Weights of a small GPT-style language model, trained from scratch on English Wikipedia.
Size: 9 layers, width 640, 10 heads of 64 (5 for keys and values), MLP 1728 SwiGLU, vocabulary 20486, 67.3M parameters.
Architecture: RMSNorm before each block, no biases in attention or MLP, untied embeddings, normalized queries and keys, capped logits.
MLP neurons of a small language model. Each row is named by its layer, matrix (down: output weights) and neuron, and shows model dimensions 32-159. Each number is 128 + 24 x the weight over its row's rms, rounded and kept within 0 to 255. Numbers have three digits each. A neuron's up and down rows have the sign that makes its largest values positive.
A block is one neuron, or neurons of one layer that tend to fire together. After each block is what it responds to, as a language model described it from the Wikipedia text at the highest values.

L2.down115:166135124110140164124117152138123131150155105095096148112129146082130113133126119130141135130146151118131113145129133131132125123115123149107117102125132128116120141141150083130112128134113116128135159121140124129141172136106154125108107127114124110119118099162164131135168137100172138179136106125169129129122100122133125130115132142162142131133150181148079144100127144086051138175091
L2.down1085:081115149102156119164112143183111082132122117135126140162161123129132154114170146115130130141113142134116134141170138123174125178143090158133139123127146127152124132122149090116120101113159162122109142077131142127136129140120121112118171147122130137146114115181165104124131161109069155128145133122118113120093138133117117125174119118122128130127139158109106124154175108138109132161126
L2.down1433:109165122095084123102149144148133074094134103130152152103172130138139132130106084136118143135138121104135104125142084164152168144162117139163104169131127126118107149114128096138122124155079142131090121138116113137121139119174114136114152153145145139112070116181090116097105131094089107179140144125103152130061143134133142115137140116109101104105121129124172103147133136050127155133106
L2.down1439:133139112141089127126140158187145114110145186136141141099117167138121150131107106144150162088170098138139138139123132085114121132103130113140111112148115101135084114128112170133158089138161105131131127143135145137132119136111158137098159121130097116121122152143096122142158201142142088110122081125168114103076137165099113156135119098148129138172157133110134114128155153181117099127122
Description: Final word pieces that complete a word split into several tokens, mostly in foreign surnames and place names, e.g. Ribe-iro, Be-als, green-ish.

L2.down851:096124175125140143134136145129140095118128131161081117133167071126132117132150124116119127142140101076132218146106088128165153164128163135096121117123123165141164112097129107160108107144149174230137153149116103151118140121128151164146166152119140145128124096165125083127146099136188142123182158176158146115157126175066128113157111179169120122152136105142121115120101150124131115072118
L2.down966:130107120125124122128121164128173138114147124124093096078113119126098120138133123140119160166183133110094150124102187116181162166138156084112163133095136130155123161133149133113131105151137124142110128162123112180115135162138103102119120122127151149076110118120133133133166119138151127092122174137106146109150137085145098136133102140079136143109114212122107131126067137081144171131105
L2.down1213:181128154148098108118150118163079112117152155146092161133121122129139132144141138093156160151071138107109104093132163100140144125136134139100114131118084132126121150126160130100159142147144150126125150112122127126075161154155130147113141146141159162164123102106106083133112100117126125148105129125122122095157127098096085117120117125141117092123148141104069149111110063116130119148163
L2.down1327:122157153165143108140133165178121160129096120134127137141114092154175143083097114109167140121146154074154126157125131180111109122102157152110138120165129179120129172141103090097089093159160100125117117152139153074112111112134163148108145130151114130136142091113127122108145123104176165155116100126143098121158134103138131135162111147148113113149107101153128088108141119138094093112131
Description: Prepositions or conjunctions opening a new clause or adverbial phrase right after "and", "but" or a comma, e.g. "and on April 5", "and in 1838", "but when".

L3.down766:139123159096153099111093176120150081097126090116093155112102141148134098164119141095146124054085121120151125117119143141124081132140114105127135095117146135161087168106130165129165136132196104094135131143142145133121142135165092101107137144139157155174121161128126145139137162139150118138115153156110094133173143122126149148167086160140125101118122118104161083161109067104125160084086
Description: Mid-word or word-initial "v" pieces like rendez-v-ous, cur-v-ature, V-ranje, Ered-iv-isie, plus en dashes in season ranges such as 2002–03.

L3.down772:131132122121100116090117167150110132115130151141120129093124112103133110122110155112116146149142106117136112095105091095124121115124113144127131135117137125135127108131180145104136108115140161087112110160145165090138145118120145132119105101064106170096147103123119124121158133129178177055131166118162134119116157131136137103103136139148120113125147140122125120148146173162131095090148
Description: Mainly "born" after "[Surname] was" opening Early life sections in biographies; also died, death, resigned, dissolved, and table headers like Date, Time.

L3.down350:129149114144149138142102119124071100134106087135124121150134155120166100119130170166109095105133139102178145130150137142163155127136138136156151149147102146103140152168110118142129115102083175098133164106128104142152124112162126127107098098130167112108118110153174167172155134103123142150103139151114139118067111116091115148112134099137151123064131126138115099114140093124144147103154
Description: Words that open a classifying description of the subject, such as first, only or rare after "the/a", and years in Wikipedia short descriptions ("2016 video game").

L4.down124:169142105148165100125134139088133145119075125106084132196144143116136133153098096131172118134069113100148098092101135105125103132106133137134146132129064153167123146151119108109090147142080141124143127148118196123123099123090075096116135108149117134123105140085131112136080141123161142127128137126134095136130112136120129098112121087135084130119070127171121104126115142120127120169108
L4.down695:121143137157134131118132160129155163090098111160133131191088150127144163124162201153129105126120137126115120121132094154149128095158137111108139117156131130118101132129127142121170169107047107118129161127111134134127128144155161155172138082129140097150116186169084113130128099095168128121125127136146150134149121137129125106086140159118146098140132095082161113115154095120139100173172
L4.down1039:120143117135171094115090151113091139089110142119111132140124113091137164173123161163113151147139120114138107120141088116130122132162110106110150159171068111132086139134104103119124113127110115167093143142095106154102124115127150102143091089137126099125131146133141077131147101132093135182080148087162115158144069082145161170103127148107147134131099172118126133147157095166137090151121
L4.down1704:157131104098143147104169143115142121134082120116072116126142154154135140137171127121150153150118091092180108135090150124111133126146140125134089096103105116115103123123174118138130093150085102164104119135098097146142096106137097161135151126177116139143129106156159094173105127135148144158091135127125132130130110174144128171156113108108123150157127151133119166114171125159150095094127
Description: First word or piece of a multi-word proper name, title or organisation, such as United States, World War, New York or Screen ACT, plus words like series or show just before a quoted title.

L3.down16:152107140159130140145104113092149117131118126173088128153165118125101136135121166116142113157113108129150121109132118100120110125093151134118073158157114143107156166102139143150130122108120110139106160104104139143083105117105134144148117098126105156100117157146114122106121102120201144129171105104117147130122134110090134139153151099101137123108132162141150150144125119118140139092121
Description: Prepositions, mostly "as", that follow a verb and introduce its complement, as in "described as", "seen as", "met with", "accused of".

L4.down252:139126135115115106107146127101124130097121122145133113144115105113144107126169153124148102123144122101134114096125122139156164148102156127137110159112119124123110120175089143149132182141125094139146133103118133139113106141147109120100158124116135156160157137112147125125146198106130130106146089134131136144159115126192154136137075127176147109139147131167115115148118118118111131120132
L4.down474:124125112117118143130151104111143123166145152155078169144123125152142129072135134107112091107111117162135110136086143174080107088112133109135152126116133061099165155129158131141154186138128130148149129113118108123126160111153132113136195123131099138119070138086161115129108136113063118113105123149152142090172089154124138142131111119139122130145076050146161138138093118158133124095130
L4.down575:170109154153092115113104133125138115148153117176114105105146130126145134106138177159109117136100168107138131155156120139127178153141108134156133128110124133150143099145102156114105152083107152108139154134112141132141146161126109153155114132114115133149098162159145109137147144136039120099101156142124091145138138094170158123131139138131156087133114130144133092122144145131129114090102
L4.down1677:116103141150109109118097096120141163093129126151104137076087124141108102135136143089144121136136124167133120111143120138139122139109134142154104181183093115198132120109145143147108107111150158076117133150170107099125163135134109131153154131123104129114148090161133128086106117108128132130119149115124138151170100155171100128135135180166112174114166144106134149129135121090094087168088
Description: Fires on en dashes and hyphens inside compounds, such as tennis scores (3–6, 2–6), hyphenated names (Bagnères-de-Luchon) and follow-up, plus inner pieces of rare words (fl-ir-ted, stel-ae).

L4.down175:146136145089124119141147181146097104140113117116120136090137079133113085126152158139150098100117123112125106121143103147112120151106115136081143155116106154139134134157150101157142141140115065165154148141131142097121103115122141153127142121147118135112170110151114132110113119188145132120125136111154120098153112127152123123121148113148121131118122131140144128120162157138110088140141
L4.down371:135114135141159180168112157151146129144115146127073145130101116152142116123150107114118124106135124092123153119137109093118096117131184183150118112157125115150116132059104087130099145146128152157130109141115090132101114153144122186126180147146162140135121118177106113138101142128165100124093151123099119125154130130126169113102148129123122134135111115120169135152145099112127119122150
L4.down448:128139147106138125139091145116160117131150117127102129077120103121109114111136142105152132163155143121124148099160148108094160099124136148087143093117129132146161111146129135145135135121099101100128177162131104108090073122106119100126126129126098098106114121176122140136128130139044140118102108142161129117116143127097104126086135125120133123123152154164162131137134139122174117097165
L4.down784:125090167152120139145107145128121139117161117152104139103107121104109161104154111123121167101122123151171106080107139141086126124146156165139118159140124114161123150128116117080112144150152133145101113096142145148137127148135123118167169098088135127152124148099078126143113116124128163105096140116106105145087118108083148150170105136130106126133097111138118156124120165145137102099138
Description: The word on in any role: place or date preposition, phrasal-verb particle, or title-case On, e.g. went on, on the eve, On January 11.

L2.down700:127111162083116111145122129100137111102115103099150161136112128118156126122159151075128132131153148165115141196138126142133133105075139140116107162086156122132139174132144136153127154153135109130113124089156119099150132120168138155103126141105162117131120146119149138139108160166074132122085095142154136135155134092168113080129085099144128150163123104134142114076123130141111140067137
L2.down868:146082125143161114117166078135137109111123114152133129094119151123171108119105160129127153147164128179113156194153161141072136079108103103106083145135131045172171134093138116132153139145167110121104142175152132135133113129147142140140162131171105116138134108115163159147112120149074149140099097134119115118150107128098112128151131095132143132066109150146133102122159125105151116094159
L2.down1299:111125134117120084149135155150115123128119097097109152120152158117136111184089149124143170188103122115146152147080137108135142117143133142127089113138136086134125117141118149159138104142081177143121156093145174105098156100154141104094156116154140150121201108090119120176129152140165152138099102127150125123111129127118090143124141114125150154105124126116162125074138181138133142100107
L2.down1328:094090100139118076086134108128098162132110106145123117170119132135121102142137136118104118175145121103132123155119133148124058155131137128157102141124108120073102129120153126115119112143119110103097123104124112104100147112093143134126123125143134163105143122124121129084172122129043151124119162115135120134139163150127113131162103107154114115111146118104131145130106101144157160182130
Description: Mostly "born" opening a biography sentence or after "was" (Born in Nigeria, was born in), plus participles like constructed, headquartered, based, and some mid-word fragments.

L4.down355:121098115119105128134148125147121103149106126136160128099135087106150141081130114123132154148122118143106118064101150129125116111125094079118129069132070129151117115107133158057142173115178126087134090086100089096096153135104128131163128134144171153134139153110119139116149122140070131143120131136164151120120089133113176094117108145084149145148170148149139128154115104105165131111147
L4.down928:140095132147137127194146147119129124098102144087149111120146121166126127121120122118125146175098163078165110097156104133123146085127137142127107100116132149160163098148124135115118090145118099129133117121129142112121172129127126132097138115141108138145147135132162148080135103090145123151150148141170122123107113119126099160129145129126124132134119100122120168147134135092185112137143
L4.down1458:134118119127149145125140131135093082083107113113103098124118139163149138126127096070184132106129166126112106125122133082123121095127136185145102106119090167120152126138112141166155116115103143113129143114149084097127144163152135119139199141109164156118069150194140157098107158157045136136132161152165119079112147148103124133146128105139070168136127123151149186145115129065147126135117
L4.down1657:111130146099134121106161109093131136142108109110094142144124131144167127117109097121141122121117148114109127170161123126129104106116115142115123119110087104140110114094092152137103123141154102127152134132129121135161170107134118154120116133104153110131130107140093160128121120166097102153153072097099122171124139164172095133090148105129096166106114133140161149158079123111160090111087
Description: Compass directions in relative location phrases, like south of, to the south, or north as a list entry, plus word-initial parts home, sub, out, front.

L4.down58:108101129112109101136113129072095127126145147144112091108170131152079178115122131142094138110117096117121143121118059115097130121100117184105129161135152163130134101096089121152141151144145113135118128181094117148079114129106142086128139106116125150113140147088147096134122132159046141098118177111132110107156112124100116132087129146108169097144147126145140146138138133102150117113138
L4.down82:115108135137096087148121155097176128143156149144109144098144112102098176127127124111189119148162112121122178085165160130140174100118151139149114084134108116123089153178149077128142159134111136201124151106108100144090127141106098125109138171119112147160098116153148125136117116094114137138118116152072121133137078120101147145147131112187160153185109131114172133137060119098151111113157
L4.down142:095134149112114088107122095117167090126110124114156097124122112104115141127117100130128108155152115126108119131160101105091127103091143130156181132130126096145062124150156094104132143136132168123147141041106118172093133137137096148123131089089130162130110097135095154113145123153159103117093068117121148150091133119133102115159111130098106123182126132149138159118111169141151137163130
L4.down779:131158155174146087101157124125125136123134141110147138113143134125165135149153153138106112110143137123160106106100122142107163135182137092116082102134122174115119086142139096136133145113121143121155172110150132104125156152164089157166121119118163154113107145095138113121144124130107118142135118156072157124135132144142114160140133089122085089140163128127118136100109119105134134191129
Description: Ordinals and sequence words that open a noun phrase, often after "the": first, second, third, next, final, same, each, another; also ordinal suffixes like "th" in "5th".

L2.down42:114130109099095109119160116109122111120145142111134156110171119125113093116162137088094151094191118144155138116134110127132095131106166103130113132132107121099154159120130094129099137158077099141151109147136106102105136146127144180110156127154177085106119160147134107118056143147107090109112122131107181136137124137106131135145140110128148167105142127083151093109138146104154123088142
L2.down150:092088141128107123117165129144159139099113104136165110127117120159116138097125150172083157115128170144111156174145145098142119127104166140156116096149131126088146164137133122157113119113088117119124139114129160102139131119125166128156132108136162112135062118114138213150161123132087135162145154149123157172127141144117112145159122145129118129089168101139157146148151099121104093109139
L2.down637:121157126121119113128097128124125129117150132127124129157102166117099112113125151119143136170161152139148120105127098085156145132108152119152151151121157100100101105130075134161091165124134130165095092127132077119098144093160133125098160155105143146115158089180113113184148120159185097129123093106152141151134120148080140121139160129115109097155162125077097094131151132108122129127155
L2.down1580:119117122175119121150176097165154136134137132116144116128137146144079143144121141118144088122126091121155101113125087094098097139073124130136143143165125086123102129124148101104131139117136132140124109143125130112134116089094170105088137096129144111098116119099108138127107138098081114144152100127113094138101122128077123138148127142148110099131142085144108161095173163137128125109131
Description: The word "of" (also over, North, South) after a part, position or place noun, as in bank of, outbreak of, portions of, middle of.

L4.down125:092134146129093127124118167106113124147102124099185106171158122127154141113114137098129135145160097138168122107088118150132136179166127163133147125112135153104136123126095144143125112125169130073135099079157108140154166145094119129181120157140144093074107122097138137142123154107134111144108110141123145163161139104122108104141152120138091147158162098117112070102116184159128156137114
L4.down349:127128126140091139139141137110133125127178103160103158078158110151155134141110128106158153148138138142114134147127120120162153137148132110162146101164143142144140102120152092132107114148118101096087148152146107142132117140120159140128142151122140119133101099117166152158128156125155144124112126154141109165107145117128151111139102146149117092128174149084105116113120171112155123085123
L4.down503:115141088113165133126140153132136094184115141110112104122133143130127110136120125075098154114126159127126095097122124132181153131135114132089081147146110092137124155175160189140139130130164123108166160123157110141163129129101148184130121129113135121129140120106153138142113117095093116145109167152130106142162115143124121163141115123112178148139129094142121171148159154135111147122128
L4.down1297:083151079143123121107099118130125130175121104151060143081122105131160104132131142147115153166138086150135103125152103150158096134139123141122169081136117159116107126113135125136156134093145137113130131134122110127152097123132141190149134111104128155085104084146134106103112087141121128139152099101112136127141147134125152114135116118153120140147114163144164109072126117148151158104097
Description: The S in "U.S." and other tokens ending a place or country name, often before a period or comma, such as Massachusetts, U.S. or Westport, CT.

L2.down41:104111125146135146135121167135134115156137152115112141149154137132146090132146141084137175178136142090124106127142138108080144151132139152122128119119089101094148107117116139143142148083120111113110113121136154174115131121095121140183128142117132151107161143172085144110124095096166094165085106127100123130147064169130122156074169141121076134116150109164078114109102099096182120142156
L2.down69:125131156111102101172135061100126136110161097110121116088127172151131140124136143164138087143150137094118101140140137154123138113136103156080126136097098136130154132113151110130110162132151116121116129115132113148128126124115124133134141142130134090143126116113134139120116141125180098126099124142099088123157107165123104141087113147152133121125121104107142129116134128110108132126155
L2.down139:097141142131162170114139093114092139137068148136149144154106100156146119129108114123113162139095127109127125147151103117155122169111136141113117127119134136073153170103121112147125125125148163119103118139114135098123134144160138132172169106146152073109166155162131148135131120154019152106125129135124145137135085139105141128121106149123114131089150127104066161177170138099153142131152
L2.down1157:115118087188147133116121153125137146137137131094130122160118131149103126129124094138119125124149129115152104136169140109164107129108129110109118141157155151129128136120142132140109115121091181125134116105096129123069131138122123134114105136157127094142149124175117098130115132162150108097128092119149144159112087085144138118137141146174084150095129076138132136172177159156100075118112
Description: Closing ==, === or ==== markers ending wiki section headings such as History, Early life, Cast; weakly, quantifiers like each, only, no.

L2.down156:179092054139116135180129107139146090100165149166119175131113122088148113113122105129117133130133104143138126144122135146139131127130137114092152143093153125130092158154103126146091139104127134144105137101146115118170096130134114125175140115162150119157079123107123116147106121171163160099132138105146108136109102129134127067185117098130125091154120107113160135140142120128139115181181
L2.down252:115080116109111127135098125073147127149155094134123149147138106122119105107125132111158137123127082137115098121079140118118085122144169104135129085127100104135139145135135090128077107136152151136157141130143139087135098127072137083134143137120139166092099162124131105133111158165151145151097087128133155102115125123131118147177110155124086089148144147128117105156125162127134160138171
L2.down306:095188123166189114128126098134130111129135155151140152095101115090135133110118131123139137146155156097118120135100138133152093094157137126121148106094140148153167107106139130127111117151096142119134132116151091159090123111144160124089134134152156147096128087165150094128107118098255133152152124170109129104132184142126092130139112132122166124140107135122143105140133146134140111122122
L2.down882:150137097116143079100128113137113091127137158153118133112085148082173118141114094138143099131153109127120150137121132131135096105164188105116140146137100122129124134142129112121093119142135125146166123139122107090153074146159127158127127134110131131098071104123172125144132130141255135096132121132104097125156135092182125144123095136148129189147128094144156136161133148108127112164130
Description: First word-piece of an unfamiliar, often foreign proper name, such as Tr in Trina, Er in Erichtho, Bur in Burlington, Mir in Mircea.

L2.down370:138117096130144081135050160131121138143142133163105172133160131131084120136149139174154145132148114173147120110160118129123143123158179150079088125128122188180123152107136086109134124114147123115140089116143116137127095139122121106143142122168114097154131144104090109150163143149123135131159123117103162138108117165150135105130165136153105163140060150118122175125140162145140118164171
L2.down669:144107154136139087108173133126127102164181184137130161165130182113129118143159101138165175113129116171162090085134132114111114126133121101107113103117115082113164139146150127139112171132130165105158161100080144108088134128122140114137145154114144115119130117163132139156114101144121118154123201112147132127145110116165146101164115192111139119124106106159135102155144069144104136136145
L2.down1247:179136140075113135161140115107143117098120111139151156123138114126153115151120134115120148135124155097131101073120125114162188107080147103159108132102116148167114128131142094170138125117090146108102119094086081144119162185160140142110130116144170145125113153137103129129129092174133138152119167093112104122174111107134112131114083132111116145138130118109127160141130154125071138153168
L2.down1684:142114152085173080167121147129147099174154143144155114164096086118129137106149143142137120092100123108122070176140138170114158124123150132087136092116144140113117141165105147176142155125110124108121135159109145169152151147110140129108125107117138153144155142134118103126142149136195140100156147134120157153134139145105151152120145093137135082120093134125104143132133173098126130148137
Description: Second or third subword piece inside a word, often after a hyphen, capital, or period, such as D-iv-ide, und-iv-ided, U.S., high-s-choolers.

L3.down28:134095106119127087139122112172106139141155119105142103135129122169176105091113142113171122122155117073131177108075142125122115122143118134130165113138118175143090124141124179134102151131131098153192140144147099120131103127113164139107114109154137136106167099131148120116153110123100083167107140098123104095088156134179114132118130181124117123127089160112135107113115113119140113144171
Description: Prepositions and conjunctions that open a fronted adverbial phrase at a sentence or clause start, e.g. Prior to, On, Before, instead of, once.

L3.down526:130108122115117127083153114122133157127098112116110176165160138134104122171132147129145142146115122107125119101172138126169133154164146123117148062156115092137091118138126156156115167128128123141156155128120171141130113105078118110131109171113118096142122121134139133140140143099255125137124126131126133110131145133120126138125131127080100132146128147138142108157138157124120146138138
Description: Closing equals-sign markers ending Wikipedia section headings, as in ==Early life==, ===Reception===, == Controversy ==, plus occasional line breaks after sentences.

L4.down25:135150138110126141152108113158148123106148155151165146142126124148111112134107134123136139129160118146151118095149104120133110070132140119120090115101137134117140130118124159149139104166145207145102103125112182108132130131117103159136124123119119118145129113163097135091095097149255116092103142106128128126130117139161146101166187170091114146122150156143092146145123117137127139082151
L4.down270:086150117133121123144090156138136130150147143126130134124138149116141159155157149162135137144135097149113127131140106111116104115120154123133143133125114126152147155115129161159136128105151121126107157091130143100146125113099079162044140137138135111142134105158127129135104126128255120123099121122115155131132121118112171112154125164115165117105124120142089128153163132149132129135140
L4.down1000:110106132145136127155139145113144132136118161142141095126108127116136129118098138118103128112108092115123164129147161123133097168115136123106092137136125119120108128140120132133122199133126143132124084081099160120167090137146133119118143136093110136119097130137150100126159100124255124095066081148109097142151127127120127136164100110121068130119151150110130161160140085136110161129095
L4.down1528:077158135107121096123107115123107140131107165075122117083116145148141177138122165119162134143105122085157122118144134161186118107141093125141123148140129122111135152159109102163108121095095120127114115136079144127154156122130144086136140139134151131168142129133123108082135154127255155149105130138117178091101107135106130128115132127110107105141125151121072093125145109146131151143134
Description: Closing == or === of Wikipedia section headings such as Biography, Geography, Cast, plus line breaks after headings or paragraph-ending periods.

L4.down731:128118109152119119112113103163117139185133146132119137147131080190146097145105103101114146127119123078133149136141166166148139124103133166152128127152137145105127134120095125070126125086075159141124128154114086151131151137158136090139126135102167139117130061109119078144118122158220159128102131109129133131128084171127115096129105160144164112156109093102116115102120153090082123165132
L4.down916:121104122149127145178142153175151101161154157114124114142116095067132107145098142109071156129125148124123148130117154150102103147106150114119051121119129147137133121126136144115116127126130162126134129123168188152128146144100102125141118160098112111176161080139130112186091106090160084139104139091168128093122111134103119091135133169166112115137135134125139151125137126111101153121107
L4.down1097:081131116130145120126099118139125107132143143132137139132148092104167115123108113161144122135072147102163153167172118131116123103108120123097127142119115155143111107132173137099145106110137111150109139102096130087119161157116125134148151180099128191129131114100129167160105110116171121152114093099131106058111170134071101152133157155126089115120147163125109102142123096113116133093062
L4.down1445:129148098114116158133140141107122105128127143094118153162142142107171110167103143107112146108157157130140125110179102139098137124140134170105117157146158131118117126144135117147118149110133175133176149160140115107125134124122128135123107102124169102110117126123130118093123116080155147107189132141175121095149115145107157141155119151166149139146190160116157121120091138119093108152130
Description: Final word-piece completing a multi-token proper noun, mostly Spanish/Portuguese places and names, e.g. Tenerife, Getulio Vargas, Minas Gerais, Aguinaldo.

L4.down780:124160108169122068117158158090151115109157114099118135133138150123134126113156137122133117136088118127118109150145153134136165182106158131118102068129117166176130111117137144119108195151146131079100157138132141145107088119155164141140091134110134116128130114126122138153108115087255108126140108112130121143099130153138124113129111128152118138124123122133153178122137111115111136200104
L4.down1062:135122101136147130106143105146112124126134111080090155156159133134093125150119148164191112111141128116170124137152136087114090144137099137111129133154152139145110104092141114134097102141151112118115118118125150100118110087134092136143111176123121130110138102167158134146158135167255148089104112128109118103104125119130131155089169108163134139122083161133115141105124123147139090102147
L4.down1336:115115138135102130161129133143147108128154115105118159149101134120140092121181138136092120116132105126116125108118099134125151093100156139100158121117134144147133120136090139155133139162102106075109120152142119145137118140152133124143149155105127142143138122125115123127132143100255104119119148168113105131153104097179143125148136078106119113112104096143118102114102092083166151134178
L4.down1700:113156124120137131130151121117119121149106129151115134117131152106139132133141148141123145129129134117122125144129084147114138103101127138162146135088126133131141130128128125140109238133127125151139124144130140142115142138135142133117118127125120114135132148121165140124129141143255132138141137112162124132123132128097150092117095123130152122139129123118128126132118136107142129145106
Description: Closing == or === of Wikipedia section headings (Results, Biography, Early career), plus line breaks ending a paragraph after its final period.

L3.down1040:155128135078169129149165171121087134116114128138128147152119136128085087140142141141123100104121157108169104165158175118124112094098095114125119147119136089143072097125156097118149106153109139097121124125160131159128073150125091154154127139114131103129148128114137142132102108145105106178133151178155117105127129090103129141119120133091099133148121115130134118145108122097145097128127
Description: Hyphens and en dashes inside compounds, codes and ranges, such as scores (W 23–12), model numbers (ZIF-122, 767-35DER), hyphenated names (Finstad-Knizhnik).

L2.down366:132147117078126177139149138103114128114136145112171138157098135113142143136159119134100170111115146145148097146139117164087119137159120142145132116143154115115109127105186140162096126129145136129114138157138124135121123122084107158121123140153149105128115184116107109151140144093089139073120167153093129181156114103157131107093122136089108150120168153108154116119094074108125137079088
L2.down600:119143151167143124158153119129109125103166143183111147109122100098154095109116111139133143134102105117134081100116149143099132128087129110175116093152135128127085137128109107166106142160141117128145109089108122126159127126123119189144157144151144143108110115118163139152106120104143171112089142123092090146139133114151128109110160205076124136207115123090132158190118190096123132060094
L2.down1523:157161103148169105149147146153123187137121131177127123159152126111127162135126125055147154130108123134134159085101154122103145130166125141181098132105171157158118081101138069121124109146126135175085101119104144173167155121143109144112119126108168102155105158124125142106122140142136107093183132145137132102151096137113092103075141091134125163173181107100112132125124160195104133119107
L2.down1666:180100163099122143137131142134124153146124093122145119131171146131148098130126148106145149131112155135129087121094127127154134151109127140175130099140133158145136147092102160161166122132124151160091134136098118137127152135142129152141117130081126138130084167136120125151133147124041112129119091116189147151114166130120179114106118142118119099063153082138121113085130130084137153108160
Description: Hyphens and en dashes joining two words, names or numbers into a compound or range, such as Cardston-Taber, Jumbo–Visma, 1928–2014.

L2.down458:133109148145101146140156139099156079132124181178157138128108130112119134113147091111110097129128142145156109134165131103094173146126128122121118107142129163077102128126131118131153171118119129137190161111110137117159116127103109104126112173132148108116128087133172134120112128110137124132116102162113123172132127122086132110144163145105135091112172136104120129106114158099153092139158
L2.down1083:091111122107136066108136120092078132173119129135128149136133125113153120167142147134115117109124180132167109111139123092124120119124128157151135147107164129175143116121122116115085156093101108110084144109121129145146143122140104135163138130106151160154121106140163167141113156160120146134148138197091110149110125142102105127144151090112125162137131113117145103123082106159138122111144
L2.down1482:132101165106147101126145101105096098142156170140135163129182143118110121140142149087124123130163088114110121138119108128157169130129165180148126179105151142123130160097142108111098106145091041114136168167102141167113131131101145102130099115115106146145097116083166108094123141135208141127118130160147129144135130110127163160128118124147135148164114141127138153143111117118132151118156
L2.down1483:148121116154072096146131117110130142167134129147091141122118120126136147126169160136130124138127115083096156161083118097147130118089100153096124066184114125160134151116134120115207166120125112139150133125129110111109143124167155119133135129107088115105125099112172147098147172119082142137131144147154110109158178134165142132163101149140162115123088112109075114091123108068124139146128
Description: Ordinal or rank words after a determiner, such as first, second, third, next, only, debut, and ordinal suffixes like 1st, 58th.

L2.down223:158105133112109137118102153157131107103137133155099084128102120115160121113094133107140140095132151096095118149143122128143125139150125163136132109161142102176112138126144169155141166186097124154095143103128140139108134165095107126129131129135140154144160137125078150102131110076107143152115105124139149114081081128097133115170144175086100116124139118117135172133120132101071147084166
L2.down552:122102119133104119131151131097103110134134108108145101127150089098105109144173130140109104134153130124146145147148128132126129155127129096099123141162093100120172133131131149094112153135125130110151123130176126135104134132134128043167162102119115134147119136111125155141143130103186165115142043105168134102154150096117122115160109084094121110132127137131093141110090155112136109118122
L2.down841:101158124123135125128143127101108111167121094152134130121143081134115130076142158139141126118102097163177134140209155142107098065096099139141134102114150097141146133111144130130096128121141109103106148118141131152142138100134149089119142125115142138136095113156146131095186102137136165111131091116133122131047104124167120096116082127135108119129110105083126100120129101144138142132153
L2.down1252:131083128104103111085144139127137169117158166158113105137100109105143150140155189085145116124120118115118138122143109095138144145142119112120145114082097132148115109101159097152128129166112115166119122138128134139111144145159125138134117113125191128115138099121125149118115090128114095168168149099129102128149158126160137077157150121134094201123124128108158139142089128088152156123155
Description: The word "as" (or "be") right after verbs like described, portrayed, identified or found, introducing how someone characterized something; weaker hits on final pieces of names such as Civil War and Bootham Crescent.

L3.down1662:098105145159136111141138079163132164117116128138107097127111158173143135137106143104131114141113098114119104118120130158088125125113142115113152067093127147107152162139150129130099131163106125133100126111101101094094092154112168171137148144147126096126121096119170125117137130121098116150159176170088129120127121126135141139100131160115097175099140147135126145146135127114110152101157
Description: Compass-direction words (North, South, East, West, north, west) and "United" that open place names or phrases, e.g. South Korea, East Indies, United States.